Weights of a small GPT-style language model, trained from scratch on English Wikipedia.
Size: 6 heads of 64, vocabulary 512.
Architecture: RMSNorm before each block, rotary positions, no biases in attention or MLP, untied embeddings, attention and MLP in parallel.
MLP neurons of a small language model. Each row is named by its layer, matrix (gate and up: input weights; down: output weights) and neuron, and shows model dimensions 0-191. Each number is 500 + 50 x the weight over its row's rms, rounded and kept within 0 to 999. Numbers have three digits each. A neuron's up and down rows have the sign that makes its largest values positive.
After each neuron's rows, "fires in" lists the words (lower case) most often at its 100 highest values on Wikipedia text that the model never trained on. A number after a token or word is its count.

L3.gate197:449525519491517546518486445550414442440464469430510460490519530436520502531488466473556516399518560494513449511425455471393489519467548531539499507634605511458489529440496492477428538448523388527447538515530510558497451588501540613485519402583536460513478501565502574462399506502462486495432473445481525458479474567548500527517481440486506517584405414464487441404487524439507512555562531448570524486490517601558444477617443483553442479502508548438424464387556396560491469548520566382399468496453447438489492569567502456453478522525523487532462477470507520499491526390539474585
L3.up197:467499538493485457494507544567469483454450498485516499490471559434541496524487441561509565552522473517491495488389433516400436564450496505436504504634529532467469560446422527551504470522470443486544435530528556499488411508424494604453579464569587386520409517561460553495466596525485406480514482455467483516451472547480467564493512419514469447550370482431471461438505550408500460541424566527526489529457480532594424500558452547473499464482535643420480492386578424530474487517561614438445461473503509423533453492574523528495552471534525511537559514501554474443461419445523441516
L3.down197:422488446446570490443608532528468496496527384461493507622472517470546575482530430640472514487574442461519485556415457593486482459454572447470498494486428545499479562501467550558523474611445486414503385453409512439454503470511552475450462430501507560498499554487458508498499436535515490498567529472521478536456582508519505508465502566508506445465473547528468543598495499506530531612614541456465471427477455500567534547512459582501486499489532575540509547480493481559489489530416472497620497454354452496508466478493546523564541489625431518523582572528523450588442443567505510465
fires in: "his" 51, "finished" 11, "position" 10, "serving" 7, "served" 5

L4.gate372:478518527430487481561578508574510466468403513448505532504514492510533468464418488456412514467558608424475456488555473515563497513582515485511551550523512471463477410519505543426475494442562537577557514448506458501562458413466397405527504464472492476560489542453558477569516493523486469564401497487535408442483572458497414507500594490523549519534514387518527467430445485529455576628525492508476520512508579494437502615534501518559509573516486414483403513538503470555567521493460500498446513485585524471474656514516432421489439591527573462556454576486404478558451457478477427585
L4.up372:469555476483538536551600514472517370479433546381532517512519487511518432474528525505523539561548415511502561487576493545572508451498554590504474491497468497460523418474568598437509580479548500484518548511430470430457532528509469475500533489540448531492481490559504554535412549512446496532591460538471496579520524486410523453593434408522447479491446485439555462451502521486490567523496511495505614541591452469631539562535563540624378542383466490460449517494527532521559523469490486462531554382572410424523537508544556458455433490522464463487538498489503523505488420549441410594
L4.down372:540471518469536447430428392589492561525517503528405501511522490520533469521474546623406526489506540463502521467594542556436473548541470485474440476504525430430427463501474493464441592474452614427539533523512526457440543551443598489492623516507455555459452476554486551501499609486529490517421446534536579566620503560386499519555495550493486488465559448511463513420484489452458437471453494498448481466556527477425434512466535534447495477423522433533418560470527415461542465512479536593530521524509477512433519447454470539484443538500523587548528457332497541542508532396509481572
fires in: "season" 23, "series" 19, "design" 11, "texas" 8, "designed" 4

L4.gate358:465405567443427535513444424601425508565501563499512433555476508511473529557538497381466524552487436420509451448363514497557476567507508536535572469500533527548431491517388538422501452490452495475436494481392526563500478490465503451481545507532495468563602506514532495524519529477487535451396522535388489425583475435508459413520404516499464498546538431388486468436399582520574461563561543484544644452503542564540496465529448490553540467496515472485551509502454508505550411362557530512513518568467437484440471423461537537493502519473520450526547537472505474471521582507499451490
L4.up358:468410465531503529547442518551480514570450616436529509585442438455474524561456458435498554567466442361410452355470513511503495520504482489391588415514568466560523504515470564522505487532398551529460487526498475530472526554536543445530533469513488417478581581480510448529474493508520505467482542511571492460482494461481475462537509430553416558451503413440499463429485551469576423547497601476537540487480492582530496541567419528582514466451539527515579505546536471424457458396497514514544453540491537522484415529430515605583489579403462460582488467454483442426543556502555518478
L4.down358:583497479535558495499475477433522468518545489526438604546556449471513525569512488446494528565497559477444478416463506421475515445500529546424512469562549535537489503524512533451426491573492427558524468589481442499516619564554461577537466447485554508421500549574470541434556468573535456584469532512576451498463617428540571385538531484549514501575526526558500510556436439503513450465506404463454552530437439566492438485549480515559458559483496505593528494546600493462469400486491422507486466474482494515588425603488486639504441526454421510439495426492477492432401481466574510560
fires in: "service" 18, "served" 9, "sold" 8, "services" 6, "serving" 6, "serve" 4

L8.gate283:459503589467423489465497580523474476518553526468526444450463534504520488529495568483513433566526508511522525530611446481511483474549463622550600583557495561477493458488517413492544518487411570520419548558511439565534469471481497530491481463504434554612423475414420541468509490492454471564464467476424501587480573527556545570564531462485501539428475475454535545443509505539555503469490424518561499505623582614469571459498416380491475467523529483502559478541507512543488443479410508635554537518409509513473593557537531455511384571472480418453496462489416441463558552466526491500
L8.up283:488506484376497460523456543550452496589545545507498573567493509521464499519521577582569485530586527595434496500615528570512537559461452540471506517523564514501531442443438478589483484534440550426452471450508443455474551527576534517481534476528438501585445492526517629538535502480437463495474436558443588513413580559590555476542476502491501504445499459501569479467525499462476440551513445479565500628570558458441518558496468435555451545543497458494600529538518564507487540455382422489477478552477509525523464428560480475500438567474603476596452557446423462505606475578516438548
L8.down283:500469465476457535538447552538482437507561470332501511525495550545523549477533555527568539546511477428478528507480590441499467560646493571451516451509410532417524546567417498462460511498409503434492495539470514604573486520514511600589494519443463434512526503473453543476519462495440499538499608481578553574522507490554578564500539549552466486477442445430621432406522555456466460557455462620493552541508577470513439483532589456528559538511506434440599479517544427487500593525437507594450468541452500480524480501504476483484560518529584525523468428548452497453559502442565503493
fires in: "california" 19, "known" 17, "design" 12, "southern" 6, "northern" 6, "designed" 5

L2.gate231:466546499388460549545502478484442441516508466382503561463502496384443472561561433586485541507462586488554489527499482514476465462456490515540497544476501448489554440599451448457396495404529429561551440507519564453399493548544520469511465576472493454474561518471433550485562551513454451503511453567537492489512419504536492546474437421553506472408438531536473504535549439538455498466602575512531455549540497417525392616550563508463574496520492453508510475473481563519592530510545488507422507475557557494564575512600541530526463520539474435547378468512568395462597520493431525569
L2.up231:510495402545518560567524536523502434470499494514483493444516487538494575469445449466414553440501555430452537456509419479502380467420526508471468478557451548530523564535573463465502504448485505570436438514443493561452447511519557533434540503431497500490580447513444540464473567472510509580521558448594556421500556476399444457421527530436524481552460435618465469551551437547509481447521605497475442417483533461513436445481462455426481404612484457564581509573522541419426492529482517525488520526432470542446553506529507428499584531505556497511418567483452433464423619422416483488
L2.down231:532465412604536603535559524534512470511566489511503582411456465547433544478403435461420532386544534513422494474549468503477426527468516541447502491527474573528539561502524435535532493534487515492418434492418501504490461495530466516418499495500575504476486431555491504487495481460480536520491546496527570412538536491359449526449551509523510506530506425650433414499494411554474490474552536443528453480492531506474506370470471493497465426642478489510545578557544506397451507577467497519476560424489487565406537475506454435442599432461527525529491598543447459504420556456444478473
fires in: "was" 63, "were" 36

L2.gate117:464491553485440517438539475594540571452502540458485585530528573564461399516483491554365489460540550487514507500568485518477456499539481503538467514426478494419436490621459571497460514599585506430396481491490420565512487523487494497452484552563484504573445436549644529504555396534658492523433482503479474461478489534522418467497598513532531517551384509445554474549525434467514542471526526543506511476503546515536492552488545513542622478499509530430496553470477576513532531532510509468438550458562500450540527496441457552355418528595461457464477471536473545528600450476515456468
L2.up117:500482542483479431467551496548523534487515413501496545469434507517598435549428571497525524502532588512475440539476517465529510528586593523487398507568502520553530530531463487627500459541540496535444451489528521544532450545468426524417479475491422485470483426512501455382453470486404583465471576490411506451436415599406536514460509539504413504551487411495485481489471413510512529578451489558566514398542459507509618513498483437499451561490407515489536504484514493594603589578454493506490556503491472497433559570491562447448370569450462476453481512495480423408488469518577452517
L2.down117:525557476462507455385498531581513486462522525463443533557465468484544515505412571534502530481483559509467521435433569472559534491465528575444535497541473438513549493524470445446433481431515505510467558482453417445518458513609501549452498571493437443447535410460574499453472476507492544494480524536507553521527414619466497477574536528533552472481471481450494508402519468546508633539436511532553615491563434554585590529454522478420505443450476456546442551472574523537562637619462443468484520540538405397370527507528562454474442527555515506413441453499469468468466499569542473495
fires in: "after" 35, "when" 18, "will" 12, "went" 6, "either" 5, "whether" 4

L2.gate384:450477495441548546546523540453477433440492545494518487453511488494540441466512450431464525557475402486501524489538437532524498449513538471438460531511486495450515506463546418529515541525538511609474497430463542485439519537531599497428446567498528421506481538399437481487571566565508425515467500482536426559489495499491500553371467445477447628492432437400513547505555555515578463456543398527501474397488481496509485485504526483568588600484467470503538551385435562451506586471501557438421411539438521562532526534550595511476518535521420504528467497524430488408602394547427581574
L2.up384:537505635474486548503554521500519513484550542445439404467418494459511525444456514494425456500511581387492466465491483563536468501434505531499517437554525477413547526466492465454519507459509547603504482461551413472524489493496592495398488564423602535420520472409408468468468535465413503537502533555440453528532490542513476484447510514479503487496477389446459499454502419479517535487573525471537448442518385523656538408464432578531515536481492522517494527467511501487548595472513514426483444504546508532524605506499564542515481558462418532521428547515425479451461495657380431512
L2.down384:455543624478530407437609497487542526574534528498516536439542533457511489509392443467563508499535543474524552457493509515515426519396503520513459501559549473432453505554531413508475489367465528533516502480516470520501533489493564433433435529492500471455588518463529562407454537468573488502467467545460380531522588482516531522417411538465554473489523497552570449491518356545472511563466443535487500446573413470600535403523542508500502495507479486481485546484526503474525600559509571508412578398524478505462526466524486487514459601438510437497428594561482482474471541557409454369
fires in: "were" 79, "are" 12, "area" 8

L2.gate213:489529490553548488602516578493499442445475446424510518511582496536548504506522417470575519427482549532536468497453548547469523458458505468557489516588543498473561450588472370481461542495583480543542525511471508541522530490476467577447474545446480394537501452501529619501433491507535451566515511534496581501525483527492447554452495489514490433484553424415575494478529402410532415573556493511430481420485529499507485425525453548440470579498512434576482538404530542454562514432516425529421586468466478571583531429467490350448441469488468460579487517556434466522429498461376555558
L2.up213:525534536475510427498515448484428534502420464539585471490497499419508490481485511495540500492448510502530568495392564562486488584450491450478468460581567452502398568446410482521470515531486483487531500456537432504456551390426552500495466481488591447446625572453529483513565488494493500494550479405506533515489564520447534446495470411518577528521464498459541495541470439491532586467547496518490473499455562477526398583529471603437514507494439582408499620606496425444600586455495596424491454449492461507497513399485446585530480524439513623558439489500458408490515596537500488513
L2.down213:518561545443475437465544439509441542511469499476568417433436471451508452536480541521494546480441491518538516482379547465441508551522520444490396499559493482537461647439479487475589479552518473464493476479531479506456449411463537508519553429515612484416592597403498501502482439473485561490523501483517451521550565549476554463552497464466564557579493520513505484508466417530555568405603559487522411480483535530547432548564471527447494517455462605421490598577441422463535596503410595485583434455516422492483553479511516530567483487423525520547483463562437465432501544573557496496
fires in: "were" 50, "being" 16, "an" 14, "be" 7

L4.gate204:510548537514538539485481499455582477535461459438534582484464500507475611420519447438427412480470502409382461469494549422468508589529494559521513478576513557498503510501450546433514541409523498579511531456538405499541469511448437399418499477463493541569482488551448563485482569585463412570366504441535516568442467429482522461468451507493497543433495528516561547466546455537481517455526528515502496507488458527441599512497451434521495614518572407490506617522512478444485457575525451485544483570492538510472633463573518552424465482552508526596527500467487464516556633507563503429
L4.up204:542457412383562509521613552497603539462536522472583441565420528405527455511474461540549479563429478459457473438462510507516427510552539493553544465471515539533513469540570491500534645543463499473559449463515554532466537460458474587397478441633451601517448558543528580536515445525492503530542558445498468462533499534502475454499519470490501457500529473450540578530545446505532457439495507468419555655589479474498556554495493519540476489497400424441541424586511503540560394532493591435441471496505504447562484389520474575550477465501508495476528504528472546437563516459560490519
L4.down204:470516435458467420527565460504493466590496419503510501564447525570492512544460429577578470436553500571515425385449496429484458483569467559434519460382448470469478522461501462505505580437478590509514498539378461633445486547531526521512412501543489618472542452543466507569567399560466432525414518524462548593511477496464423456533534478412550504560500505521537408524488462459474467492476499502464490487525501535524489563496496510477437468411586519479507463535548570507562605474454507594534491511433514441504431513576439449505465522485537470625613549458551463500538515525478456562
fires in: "west" 16, "design" 12, "east" 12, "entered" 6, "designed" 5, "digital" 5

L2.gate68:508485501487476587527537536564470565426530518499491471497594532482417412502476516491440508499532593459433549564489558480430393447509467497414470561458480477463452506587525609474416525464530398484397492483490504489489519518433441568477471499468513548539521449522500572534577478506495527435550510479500514487467461595475425550560479511617430422499495383447425459492555440502516475423595492517602558450519433532430545468543458374501564497533477525399557493400483512437465474530584404490384501424473529455576488529525497495427470551554458482533497480543477490450559482463550535461
L2.up68:487489408559610534527553530462573533521452441422489507500547614512452566529465562488440556534496512467439545450412563541460441499517470516547590418371510463544460469540485530519517444616561470428471538502506473487464536382319479512586476517528536525450466450501426494521465511535495502446429534476510462507546487397545505517499500430500529536500408500416460393533543486496479418477471539535544546468409501505559546519561473475471512540538483482463478530522517544446447469571413458528422436437453530516586520502518449569462475589479513484518457502515471515379420509455515394472
L2.down68:507545407572533503552515528495461468588439506458529532517502459503405559514441491359508504441478501555499593447462512547511472448587509528402579465387559464557424589461456418539480523583556438512502439495532501489499526483414425595455532420496587523539480351467517549577467471567570537475523496453532456423560484542541486492397544411495488491530541415393481458497481441505566489520472578587566535472462487491495485531515436411447544519480471474426447488489509446476578552640477555543425504488453553493464504527491519524492482535493478563502461522493525473414468501545516474449
fires in: "where" 27, "when" 21, "was" 7, "his" 7, "went" 6, "wrote" 4